Part of a small language model's weights: normalized queries and keys, 7941 steps.
MLP neurons of a small language model. Each row is named by its layer, matrix (down: output weights) and neuron, and shows model dimensions 0-191. Each number is 128 + 24 x the weight over its row's rms, rounded and kept within 0 to 255. Numbers have three digits each.
After each neuron's rows, "fires before" lists the tokens most often just after its 100 highest values on Wikipedia text that the model never trained on.

L2.down632:118112119156096164110152135134174089112130166167149143133150118087129151136117135130121111140118117081091128139150068128137151094127128103134117093074120117157151130119148101117141152125119142136112099117184168105105112171085137147143139161161094111121134143095096138105154163158151103144137169140103134163133139099148122153108140096143084115131128157078140166105149139109149110136123151125102146122123134141107141121130077158152104121092117122115145137174155082099131127133122142155117129120161164082139124105167075127131097123162107153157101113158178119110095125123104134149
fires before: "r", "t", "ound", "g", "m", "ch"

L2.down427:147113128081130142119116138137132113141128120136118148138145158150127126115139108134079137150108084155143136171179118155129128139143080150137143138139137157133080110141130140106123118170132116143106144127137099162063143157103141144167132157142114143107110106119132107101136113126100107107128117125110074115108099129102144106133139184142141163118090108125102138096129090101167138122116142166130111149166095111103158147174118163148177147150123100148182095145122118162137076107142119171100160090100128111124103116137107112163135112113115105158127147149097107128173112117119161057
fires before: ",", "a", "es", " |", ".", "i"

L2.down31:172119120164129118114194135144104096107160138125147126126113144098135146116146133089129156136102151115152095156150118159147135119107111137151154112114138143105121080085095131060144142138122149171115122098150118071147055107119147148131156153153114167165158150116149111129110136122153142122134104067082149147134154162107148134131091102130130124127140100149111093141145105088132159156097107160128101136151094176111151121139089106125132138109122173137090137148097108140125138144123180131112126148097156087138130096081145138117111126157121129157131145145117102140124129114135144156
fires before: "ity", "it", "id", "is"

L2.down603:127152088107102113113083111103129087118122127171173110127094116167152116139133159141091100145149141165162130167128120130141142154089126176157130118118140136108076111132222112132099091152091118169140098124118122109112146149101180136130168154138113125128131120118127140149134155137101127169088153133160129122159112098141149126147131133170160101173100118131136127134125130122134099142121116154128127103122114128122182114129151122167124158114129122128094111124096145148123141103158109131075136147120168162128130089119082118128072107131114140120135126168131112100142090103101094110
fires before: "an", "a", ".", " |"

L2.down760:101106122131119166122132128139121141129106139143151155090106110126117112116125143135051141114155129127134140108097147125138133096107094142084104101170131152176094139097115119114144101127155152112120126165109153181081120116132144172112115114121121108107118097159176105110131122107107140144113169104121112133147119114129161096108081110127110177159168106144112132133151121131125130147115134143171133142134118085135074122173120127114092083136139117112071161153129141127141114091152157118144120112164106110194126094118108117152157168126152151167159134162156103131139168135146156107
fires before: "act", "le", "os", "or", "ro", "iv"

L2.down191:124098150141135136143108135137091143129167148128134136117128113141107133122160139157128105137146115162142107128138128132109099098108132116106121159138143173154139119107096139105131100108111141153150121135110126147123139117097097154135162166133136142159112164109122114171154078159122120125138143192122145079112144129114097100156133154087161099119087123131205101109160159075140127116097143169100168126148133124109156132121160135127120068157134137096124091122126096134119149162072102114120118122135133118134122160142162118117164095147089122132096161142115146186074087124114091116
fires before: "ch", "ed", "er", "ity", "ies", "ie"

L2.down48:108115116100090136108147160130095122139148127172090156138124126144143103121121144115136159137151100137116130127129113092164124121124135112102134108124092170099126155171129080159073117143133174089139111108169143133124119165158150107060174142154129116146139133160128089158109123106147154108148131106126138124170158111108159150134135140129152116130107111102131121114180172131090117128132142138101117124179154093100118128158171159171119163127141116129147128103150138119066121137133110142145116103106124130120099109123115154149095120113137148078120111206097137114081128131117095125
fires before: "\n", "-"

L2.down440:094139145141136126159101138154147138116135134152122102089119134114135141093118146166119100140098145142118155131143144169206104104147080157119132100099104128128125150124168128105087176132149129101102153089103152126123091114118132144155109157133137140125146161162144125085115139111120145129166144175171143139121161105116098106125160114121098103143110080118158138090133134140089098078151175168173122106118147134163144122097097114138125120135162123086075109096135072114142123118097108132124149142136136151146155103142093109122183122122138112109120128137136108133104131149176144107
fires before: "y", "it", "ar", "ia", "ous", "g"

L2.down344:137129125131100121100114106157114121111109154078117131150120129136131163149131096114112099105094192160134191104081122143115149144122074127109096087139088126122106145153187132134163097121117157132166145124110107158146115132124135142119110116147137153109116149123114160133149177131147128104172111128126120120127116096155166069114153115122052086125146104096106116154135099110087143146091147143107140146118096136161141137156097102131118145145151110144131129152146120113120130143176159127168102133120139154167107133148131102136094086138153137104119131150155159087144158119112150098
fires before: "p", "y", "b", "age", "port"

L2.down464:176171121136127102107121156097086152149167118181097127122089105150124121141144126094125162118154117135149127138111147100149125131098127090091113126105137170156112140184099114161095131137129135132144130154156145116128133128122138074117150135191129107147156175125129095154107134103146116104123114094123158111165141103104159125130150168119164112135132097160147160130158161127119139090126086117103099121127140101124116111126140123135154123107151137122144124143152118114085084109123113142138126094118131141090145109131093120178109119164147118075088098179097156123082160168122118096
fires before: "-", "\n", "S", "|"

L2.down321:163100107149127157142090108145142096151075165121131122101155106103130155115122166144131159168173114124106137129103112157167113108133125082108192113095145176083114134116117122132119118102112092119128150134114125129102121110126113120106095151140156139132162121158170130165130110118159139124142172144154149136144139105091125110092140143124094157107166102117093119139089141123157084127102109124168126097103121121112120176119104108118095108144125171107137146144110199122109150120129130137096146119120118112111106117120090146164132112159141137139130093173119154125166197106115106138
fires before: "r", "an", "ree", "ir", "os", "ro"

L2.down432:158120116130131146100111103189121172142131145134138145120094152127132144099123108094104104140133125183144102133124122135151135135135105128092116146123113088091175089129080135127129135129121100128107121127119171116124118140132110106143162152155129133186122127099172103133138155172134125156121127125107104144120113083086168094169189155102138143164130140115120112119150128134139130101117122109130138099149097159172108122067103139107153135132112099109101134135098130120122153147115097153150106109138136148112134195181116125139077098149120116077120114138114141155089154191124148131
fires before: "\n", " The", " In", " A", "=="

L2.down414:118123122153116152121097164119129152151150114179140161177097112133121172086148128128127097135092107092100135132132121126147095086104090138110135145140138092131108130121133129118145114125135094110068139144108097141083153083101131100115166103127127126151105139129139117152093121123138110147109096123133120127144129133169108175122116106175140129159136140116125149148149131138157135142151153104110112141128133125127174162113142130113066158098099162133106127104179125107181148126153149172148122155137183187111103151124089105168112130084089140121117114127120121129087101111156172137
fires before: "ar", "er", "ary", "i", "ime"

L2.down28:130077151113153128088106134119148141124142173128160167116175125156089106098140150076117122091132143162144178093090158128170143109124129148115131148124139100128112135143116098088167105132166146137109096159121157173127140159142127087142122143106157111158141099094150139090122105162139128118141149147096101140110108144095119125178147151111099151133136113111144133127122127101128148155118072103135140116124146063124144138120089162143131169145128098138159118097098132105131111144133073135117164095139130136138129171168127158134129133126152158092112119125058122113153113117143132108
fires before: "al", "ated", "on", "ation", " to"

L2.down513:110120170092118147140170157110101118136118105131149091101125178115146146145137129138110127166121156145151123146156157125169111126183092133166144162100123103120123133123132102111179103087126130110159126070123087100120100112146126094104116156097119110169138137116141120069139093121153140121114147158113155105154103124089097142155159072126128122114107152155154116123170132141131111120136144131137162126159105096129084130106133122118130148125168196152122096110101137148145140131105142135160164122150116104135107093179161134106108114115153125094151161144110110084088121121124139109
fires before: "ed", "e", "tern", "ing", "k", "an"

L2.down183:172152119087096126154117118139116081133149145151128171163123109123136152114142139137113159139128120146121130100098083111087139126090154094111128135154133113152157140124158129131121163106137140125128074154136156126147077094155120094144126150141145149110117130083086109129136126141141132142130172115169143124125135134131165133115139145108107125162098128114133145167121148173116129125125145120160141093092167086181125135108163091155107102104087128122095129194150106134124128104126156153139102124157117115142069086097087146136136154127137148109131185109169115071096117149139121131
fires before: "ter", "s", "ition", "ch", "it"

L2.down311:132119106136105160084140118117131101153144166128087116134137135121135144162121142066120123136166168169109120180126107100153150106096111154153102133122144106094120108074111090109148127129150139147118113122129141126142080127132103072165114149126162116099096165117111103161123178122105108140127110127110123086153127102137118100164103137138109145117124125111120132149104100156105129112131167072125087119114143146129093145150148104108140133102183153130161105133111131112159144147115165164115127140197124163123133138161142126123148097147108108109081188132151148144141174138120137120
fires before: "g", "us", "ter", " he", "c", " the"

L2.down155:182075107104120116113133184142116103131163148141156117138108101139122117088112092087119131122168117158130090089113135141141124135116119116127118128124127106155106078154085110125136083159195113104106131143145143127177122137137150130112148157147161111095150122142099113121112164166154133105129110114134071115133133144135204104141140168120137119139117124140136135092152145154142142118080113125119105148110164128113154154138088125136159090152081106098150104142099111135114139144174135133134148162116109163145113119150093166115098150161099110084143151149119121128117118136161137157
fires before: " The", "\n", " It", " A", " O"

L2.down634:139160100156113129094166119134102136115091140114120145111130108123180144108145130102140142079139167128143101115122075092156136152144136126139109137151127083114124132138136145161117130128096134144123170065126120119132085102117110124155164126162110168124104163121148152145150133141128134092137170132146158144087110100105119164129147134140131139150124141145141105098108103152148121147096170148117086135114092121103130168104098130110162097116116133131128123158154141103125089113133141147104117155146157114079147099115130130193044096158122164121069113118147140130137112157162150142
fires before: "ic", "it", "is"

L2.down752:079123146110142176157125118155085114126119160100147136111172093107137117097123076085169128122116151158184112099156093141138156126132146111163104129152125128181108102142149150078132136118191117163122098165133126136099133126100159147151128132144167126122129147120122121089102146107113137093079155145158106147085135135150111113165110111126108090136142117083116117087125107136100122150126115137123091093127126103144102121130153123142155148133142111115123154150165103133171138130126135119119114093128157141116104126179143128150113121100114163121130154155135128097185084091166128125
fires before: " St", "a", "ad", "al", " K", "k"

L2.down291:122138110109097136092144115192129112128124097126143132083137106119131127136151116103123138126075094093211147158123138148121155129168095155090121175102146141106132128155140124115142130116090162129126176146128149140151143138109134144163113127138111108123122137123127145118119112114104145132119127112145103129106119104127066119082124134159162129153147116179132115150112161099108110109104127138116122137139129113133130130152143113151074120167157126154100131117119148181151088164108126107099151154119130106142136083157146156193105123118135140163155123136117160110050077142132120104
fires before: "e", "ed", "en", "es", "ing"

L2.down448:129102125111161161157154101108145112151179120095181120105155135140123141131107167116096144111128145114143148129090134123056115154149109136120127127084132153127117071113119137112191149107120110147113088112145166143073132126103161142171144112076098131136133130136104113170126117135113120100128170106159055082135104118112104096136111137139100104154101133138118113080127103116109116135151151123158112137138152146154166123131143088113108160124170110128167160126102144167139134144140090136125110126127116134104119148107117155128101097135151163168127137137161148114151164101129112135
fires before: "ig", "g", "c", " s", " re"

L2.down424:153118136156152136138145124093160120138113140147165135115110138130156110122163136086149072188100138163137070119106118132144188141142155134125121166136139108193094147107095102121130131104147117111103120139114118072102132104129114158124197114153156120111141143116094131121152136137172125147163154106093147144165160099147132119163146143134130116152143117106172131106123157120128089121115115139103115130086073147106138172128138108111155162124108126157153117111141119091149085107146133105093094110154154088154125137120111104139082124152099107125109123121095107127107116117133161121
fires before: "\n"

L2.down413:129154119144111168165130161106122099154155133133108127122130162150117136090131136123136146140152136116123121136102094115139082128137083139120114131132111131114136121112101121151099151083153163160097126101118140093108157129088140179114138123144117127147092148138135151161125128128134079117081129173112119145108122126191118150116091122167141129151139097089143065146179131091146118113110105100110089144152132139148119120184170120138124151142154150123120172115152134116115177164136161148127123173104110119172112147150086152148095086129125119130092130146064136120106103136125113092
fires before: "en", "ot", "i", "ar", "ore", "or"

L2.down21:130115094141161132122111154121138096148077122125109163117105117127136160131140106108161127093132123131120113156129125143116115146142147139159115104131169151134154133124072121153133115156090128098135124114103106099090124153109137146116133155154139103168144091128133185149114134104120067136146098127098099137137124180170153129142128163126140119152154131080121159076133114111147152149101142166114081111071098124128124122129156142161109118165132092136136144176124135145144113153178162137150099099080146121100154070117131153097172157103132117121085127112128153150094138149125110155
fires before: " was", " is", " has", " s"

L2.down382:059112114139107097134188143137141111111159133172166101101120071152132122134116150154131136148121166108126149133086117105146159144156125122114106116135117140141094125175120127137111153107160141136145126103088118076103128106087118111118153128162119157158123120142116102107105122120086138156125124126097157101172131132085074117107175154129154125111138120103170141126086151169106139136196102129181152161119091122133148182100128104156111131123105170124134126126159137144120124148108134125102095125129146138090116113110124124125162119145120105156074112130146140103162148135126128121
fires before: "ru", "ober", "or", "iv", "ame", "ions"

L2.down305:138080091200094130124092093142141113133158167127125117116108157124136159122115122153126158129142177152169120124115125104145128113132110144154116107126130135153114190145115141120108113129116155120140138140088148122115128117098089097151123126146169140119097075156151130142076128122095107106117120125169103177103081107128139148093135079127157103100146120092113153130159117143133139108123146156147152129102123127137135097130141145125110161150134171105080137096102141139146107117092148160133147117113176159141158129134121115107157125140141172142106136120092088167102148164164141071
fires before: "ro", "ear", "oin", "ord", "ess", "ount"

L2.down657:147122158125107135143154081122134127140118178124148125097124069171119126112118149169122151127143155120120099126133119088120151127104140107110110157119123130086169122145156127101168167129153151137155121129120115105096145132134155154110168156141081090130138151166127125122111119148150104078135081142134128118109120102083068130172112170156152126139129146084120122079126126132101125125173104142140134153156131121120159127176123100113129116147158119129091145116104121162102146093137112110160185112183119098124113158168146113132102147146109153160150135089101103092137090106117139132
fires before: "al", "ar", "le", "or", "ing", "ory"

L2.down310:104136127124164167135153091115156123136120158131168150141151120142161117137106092103180116117142112159102065141129122095190135170143123123110096130173131127106113102141154145165111126135153126132139131123135113178092118151082156135074124124148073147154130139091136121118114144179111125126131133160101149087098106140091099122073131110137173129127126120130164135124114145112148126130107111126128092101111114106168140115152138138123139161102140154163141149118167158140127181149122100094121109126135106148091093103099119101128111188133155120147127103089102116145128144082124135141
fires before: "\n", "at", "ish", "ation", "es", "e"

L2.down545:144148130126134123149119093120117150114131108145097136097150128125163104105139109100134113123116134117196113135128112103136144149146139099161095098143066148145137130152103202139161103127155187121149093138094128116142124161093103138136160149152145121142096140173116099118124103133078158080115127100149154132120155114159128098153127122123106104141171114081136149110084141166110162105102126127135095110111131115123077113153115137106133104136157117165167115174160141127139129119078111182152140116127167100112125140138125101148167133081119120137135134102139090093157125127147140119
fires before: " St", " the", "an", " of", "a", "ib"

L2.down446:071103139139142144119116143164148149110140111142117158135133092136095131148113177151170136154148134143085157112127094143098099084136126144123072112130110099151130111115120131138093074108098117120155137143116142095070137145121152170147161111136141129132100132133111133159138149135149129115120137141112084153089153164114105116131145126165182084154121121116138153130147122128133159119164185063143114104122138116089150069128108138174131102109135135135103114139130128142068163142151144143125101141168128122154133136136097141126091102151153136151108141132105162102127129089119144084
fires before: "le", "ce", "p", "g", "v", "m"

L2.down237:120115113163115129100125111145138079178101158108129173124147131155096146125129118108137133134136147109187120150149138115133092124095115088143172162149147144127129104123156105118166151088152124158152126160135176124131099075119106110077118114087132132122117126114132080088111139142109134102140112139134104145172119110147132118141157128119117089132186121126187143101131116109101121097140129151122157133099148136138132129180149148177123163115126112169144173124113109126073119130138143121108141114103145128139121148121077129155129152119174126092101119084099173095152115134154110096
fires before: "en", "up", "ess", "ord", "id", "om"

L2.down686:147156120095169184152104090116123113132124119124125144092109126144162129085158109096137156107107097155168143074100169135163086144130152116132134096121129100126115069092118135111101128133161162126104138144132146060128189136095142113138113169158131109152079141181162098106116131128121148103123142114152171160154138141131123156123137169136120146164145120163132151133116120143139136104123121115121085112094140098130154114156147109119125102167116120151135174103152072144117125166095123125137112133128160141106120100122111138141157114092145092103126130131108098135123113109168139137
fires before: "-", "\n"

L2.down365:106121124087084092104094155149119139093135121134174140132103126098109112126094075131090123118148165101126124108107156114112145154104161145142100131124135112118147066113101125071153122128109129137150147166136160140139174095142119098142185142089152140145135131131140174131134170138137121149146097151128113150144118144146114102118115136125097107153124149157134115119127122151127179116134164157163128136134142121137102143107194158150131167116137125102087134102117118161119129123155105150119073121130156145117178147117134084136145138160169123089119111112073116124131118145083156086
fires before: "le", "er", "s", "in", "on", "it"

L2.down596:107087177158155113115142137149136123150112147152090131175123067127156107146122140126125147188122097167169101152123144117085125112136114119182112130119114138131124156137130159094097122110133111158128127121118153115088123121136093170145139142180191105121140116168152163133134145112134091090099135166091139132138113147132146107117124111108190140148129088118137167096124109132128114140130119102090153077126108111094137124168147136098158104090098143108140102087098122144144153099112117117112147065131162150140116110145128155154131153117117126120103128130143125113138152100155162112
fires before: "er", "us", "es"

L2.down658:107105134137171104112146120088124145115126108100142160116150147105130149143081117121124118140159142143126126105190142137132165137117129144118123129101113073100125128093114102118149141103115074154113154091112122142115135139146113152123131141127170106085110092149164131126140130118132132146140159070151112136180136152109142118138093096129143108120173133111134130127162142132182117103162097060131167156089114144157163092090106204137118139121139116161158152137169110147128110118113125126144152113116114122138112074131155117133088111124106173157175128142122111117151142109091109125
fires before: ",", "t", "s", "\n", "l", "v"

L2.down236:116144114129127141155138174130129131112153173094168083091155127125118141148119120141126109117119154105136122133129193127138110111130097170158138128101147142139125134142155112193089116125126101147122115098138092115120126124145099127127153121119163114144097116087126100138137157119133126195118154164097128106101091124116139098087116092116159125172124118147112129123137125146125123121157100150106160125126116161167109125112099179131148143118114147135156074101104133128108111120134123143151128150108118107167099130105112147152110134187087158138184135114129134163093065172077097107
fires before: "st", "m", "n", "ri", "l", "r"

L2.down426:163135122125135176130102096118132112114112170147121162108121134141089110105152162113118146110142098136148109136158114155137088149128147095132141132094090114154161117105102116115092123161087137115124131113165108130111160166081095143139152048098146152098105120107116132146129104111154136092118139122135133140131132110116132095151173186119137123147197103103146144120150106096181135115097103154133116150070126121109108126164103134133154139137134126144123131139101131142123130155118122122082143158076124130125147195113146099140145136127150122148118178156102087104131160117148153110
fires before: "land", "l", "ine", "ag", "ra", "a"

L2.down265:133130116128139164137138115094135126134144130157111153134148150139151148109109146145108125139136147171120169176137125151079124208178118118129069114154136082108141091126132156121114074116141119137145112103113128144104107167126118134127126142144126162131153121122170091176147133130074090112104146098143145093107131127133153131127136118105124112150090122120123168129146127190104110162114148115097130124090122108160147112136109174114092141128072104151113134118110123143090152108161114099102148115131082094150139114126127156125125143148132134152130165164150072108123122149133089079
fires before: "ac", "es", "ter", "e", "ch", "ine"

L2.down374:103116117140165128085157134105105126138136124164128147137134137158130095120120164083109129125122172172148139143075094141145119122038142131110128103118134152114084117126165094167124112137165132126137133145122145153142163193135129094095131144144127112143158109129119137145124156151139153124137141149096142098124141142084155121123119124085161105092106135082088110118122168065151151109146142107116126130115138136147143163068141141131147120124163116100119126131082130109131128113135131109172117111090148112117090126127159133135178115119141132064138100120141136148158096127133175130
fires before: "ot", "al", "es", "p", "b", " |"

L2.down303:137179076128143094133130110125099125099124145145122165142167172110138108156150119141146105110116151117117163137120161074147151141133131085094111085155124099097124138111114119153161124166103122138120101132102159107144106163153118082105100113140133141117109092145139123135067168144107149144128114120139129135130106141148099198135157136164123100122114153122107140115124123133148107085158117092151132151147126075112136083118124151165148133099154135137164173095117105172140135115181129145114098121091138146142133121126088131133129103126152190149096132138154141109096153112092123117
fires before: "p", "ther", "ch", "v"

L2.down482:127140124117148084121162136143136116126175141154118107165115137109142130103133107118111122123148120163108138133126107109152102138155120105110141136114099151155117078151068093135112138148157138132140122138094167115111130144132116170112140125130121113134138160146097090137108133102169127132149133104116135152147153109118167128095169180110122132142141110109109137090177129172157097111085121125114084129139156126157119135110146142133165075165147114106127132170149107198130097083129134087165112146054127143139119135135066156108091116158105097096115135143118109159104143161129145131
fires before: "\n", "==", " In", " The"

L2.down671:103117125147146139150108143135124104091095098142151142151130151143160139119143158096140136119133128128123151157138105125141139106158147153132148157067146139126090159144110111136135106166097165144118092119174164105090114149102124173180112159152079137100110145142152100106104133131118155154133116087131153142103120146102126105129128108159125112113102138151123136112127145134143114094152145100130116104142115152100157135136098151126106152146126108136128089078105110114065154145072121111113129114135181099143125107121156127105126162107135127113078118181112073168184150102169099132
fires before: "\n", " |", ".", " (", " of", ","

L2.down86:114153134163139061095157092126152079148138126104144114122137172126114124141088142108135147151168124147138166106123086115132122132150145157120116127137138142136145160108153113123150146143145173143108164148137157156170145156116117129139112089172136077148124140102145125142134144134132112127111142119088111114120164126142129122147182124129086124087129086137148134122108143094104124134105142071068117098162100127079153117147119110121115108080102110108109144111119097154133126140127127161145123124167114131190126102099096158145096134132126142063110132197131148096143121130129123116
fires before: "ut", "ver", "b", "wn", "per", "p"

L2.down273:134114120138144147106149113148102121129156157193121097125108110156104106125156127108137115109124147120099124114126119119150158142149126095117140153156111100151148151139034112146121144182161121065128125152159136103109149148141126154112132155169121109159125107124140136145121111089164152111133139111098121119155109079165178154058145177086102133108127147137149103134131180157153093132119121127076105136144145163114120098134120156135154105161145097149094108137141092121090093120119119138117130138097140147119136142105115115135151140094101099126124149139100147151109149125154097141
fires before: "\n", " ", " 1"

L2.down328:087095125139177120127152157098142118192115098161139142131110158149097139110100149076133079095120135141139116124128127135116190086137134128131117124141109094113128156133120091132137106094133098130154157123172149103122155156133123133122134198117135119113161161112148104137125104139125125149127148117106112119112106118139110144116135122122132101116167125135133135148097170116109106114171137130064124133108110186111144172146130134112126106124152112163157114172106167117119144137096148108140125104110097142143091105117101132125096105125084140106138122158109161135096191163081157168
fires before: "\n"

L2.down627:144084170114149139171141159126084125149143108163138109119139165141143158123147107103126129135089188129108109134089103106124158113107133172084088131157158144131104131093136143146122131097136142141140123143080099113091122159141153157137149111127121134191138119159113127137112118082135165079128111101147133126123134123117109121113130093156137140108118103095112146139134102124136050107173136107111141157132129116131154107089126113169132099141149147179123158163147164113148147150133127150108146106140127093137077094137122143142164156151130123093117134128097108090152100097132091157
fires before: "es", "b", "p", "al", "e"

L2.down637:142119142127084133071067131121179147175157110112134122104130105128108149103107088144129138138156124172160127127098138133086172152160151135153116159143159123109123133113125145082133128121143136133126124096100149126112120099131125140176122083118166124141139127169114150146142145137120071095111110169146141164120129143127178125121080160139079137131107114104071115136152186116121117124110166146155134090101123072146159144126135169117139111100125128153123143107118125093090140113131125067135128122097100160113113133147156113144156126145132179094124121138098140135102120117145125123
fires before: "er", "ing", "in", "t", "s", "ers"

L2.down654:157122149124121157134110128101113089113145102127123133129125119164099112114137110092104119096063099146135089130139105167138109092152121095132159143118137107143077117106120154123093151159135109164103172129150179123129115105184109110170123149124138141150146145135116154127098116108083131087182093119121135105134163094114084138090135182118141116124128137119159147114139144136124145126071160133116141128125127105129129129120102150168134113121162158075086134113170115158125173167126118134158133130107114125127153144104165085182128152138110155116148098104104112144154124138173140117
fires before: "ed", "ity", "ph", "e"

L2.down165:089128100143102113109147166052166111132148147115136138119083085086131147156137135075111158146127133160176147166116117066095140127131141179127097139096088128160067145138114186107118132150114129122117111147126129130138157142140154125095109118163139134078146150119131133113120136126163166126091145150133152133120131164090153129125133165113121103138140077106159128072136123140186094138126122115161137118077103109119099120113099107138141121140132164176122141129141102147147135123130109139124184107133125135128085130138129128142124143124125145127146160134109110102141137126108103108
fires before: "ame", "a", "h", "ome", "l", "ed"

L2.down348:145135172077145096177143121118134125116141151142159169113084112167137099106153139154147146115136129163116136122094110123157131142114112144091150176169089092138169151094150142128124118127120102097182117139123122086121186156100094108132117138109153137126144111097081120083100114117134156129137129108148141121109084146138135124143104138134118116099141153150139095095081128134121110136127149130126099141130072141128143110133072132147126184104144133116160113128130137125195105097133133162124126152154163142127147085111123070125123136153118144150143103135075133142111105147137111163
fires before: "ore", "ag", "on", "ated", " B"

L2.down300:113111152118122101109128149136135178084112103114134131079134130117135136118137146121113120166093154083171147079168148132114157106141097128106159115064215197134122092153122080131083121143127101132099113131130142167139147145160132148119142131131145148164131167136099090129102107162144119120156133117123130144142139119124128101126173120113152142112126097091167158117088134103149161081117120128109120169102119128116138174168135147120118084117145116138133141148129152170160097151111133114119121137140095146106121086128114165132097125139106141104156117113114159117139140109101109129
fires before: "ile", "ing", "os", "es", "y", "at"

L2.down71:197104117126129142117105140169129088156142157111127132170109124126123116086128147101132124119135108124129113127173113123117150103118107120110116143155129157108117109117079107150129110130108140117108194135140111152104136139145138105125143087136165134114130132133135099090106110127119162117208095139147138090078128154095171103146123103110163116097169140085121171142104115139097164129087114155117120109139105148117160137131129123150124121155127108119115149157111069164140150153106127139137108094167109124137169117159061129123147146130119107186156154109131091161141144109146124125
fires before: " the", " he", "e", " s", " was", " it"

L2.down473:103142167138146108082113133081114105135113087109090142111090095097148154111114130107139145146090155140112142113158114146105133126154102136135132101092161106103112111110140120087123171124083150133138148096118147116096183126124129146145102141157151102154128129128175158150118117147145109087114165139115153144128114124138096152119136143128116150151086140093162141141126137135117106122136152155122105067147117136139108136087107164163121131123112157091134105114150123108147122152164138166097119179107167158124121188137110139157132076154116157114163128117096126091111162090171148153
fires before: "g", "ar", "el", "y", "er", "id"

L2.down594:146136072117113157093053153106140082159142112144165142112133101126132155114144131109144122175162121147104080131122070118140126133125107142118100132106078145124113107149108133125123107112134121133160127138159127071158123152125156109120127138135140102133124105144152104134152111135093122130118153114123141125191151182150146129141115139074126187155154197128140087111123108103120138144085098115142140138092142140113133108122146111107102132160132141130159141134137119151121114104155134159088154123148131169134137115141084141120143151111108118100104084116111133146110146141209114129
fires before: "\n", ",", " |", "-", "us"

L2.down750:073108135120098112105103111153141162147112119164093111109149130143097102137137143087114122132093194143146122147160118103143144136100146113083146150154082134118121133135126136124128130151113144152118118138120137096143100165090109106112157134102167139130093137112111132132124142195110117146117182116140175103132195114152087160137151149152144145149148141101123115130133134110085075114141156109099123140123145130136191124163122152135125102095128149115159178134150100118132121166073129150115123111140147098128158136149105106151099136121170131093127091149092112092117143122105107131
fires before: "v", "d", "gr", "t", "f", "p"

L2.down626:110158166090096127136149105076148125173109133124178133124119133138113131154160114147092170101107117123158100122134108127115115114121137143120091102144118137128162137105138162107134094138112132151148118143087148156144109141092117108105168119193125125161177124153166127112153110134129114134101112135126089154163127138147103176115145102114170107125107131122125137103131128116149104147152101100124112137146105108130156103091119094102121136117158117156130124100107168149138122162129118137152110078100128124184111170183095145125164097104166061123134136111115184124077125121129144128
fires before: "b", "p", "m", "ed", "on", "an"

L2.down16:125129172089079141117135163138132118125142097149145124088131106162131092094095117085154099126131119136152105110152141152116093157093153111132103093140117162153115143122126137113119172136131149143114139129125165113109109140122148124143114140071137124108106132131141127142122115152167117142099139141145147150105101090144179129128118153173103142100096132101124108159101138117141135188060097136144128090151132114122114175091160161118135148147159127074102133106148125127106117132150130172153146123174118125165098120149103080134094137134135142121090169105173165143114149110104173121
fires before: "er", "le", "ers", "s", "o"

L2.down717:069125133153119155097127085135141159149130135111137197094170097139165082161101147135130112142139147130135141137089162136122106154124096112111139087113100143132150098124141134147139124105133135140177130117127138139115148120118140130121138109172133157149127132144094141122128133134181116115159150071090125115119084122121126106113138169154054143092131085098113125074114114092098145148158121109159116154129136141155129088137095126126112145098166129121117145135162167138163096117165159105181147104139105121115150124131105093144142103140118159146163164112105134112138099104118134147
fires before: "le", "al", "ain", "ing", "om", "i"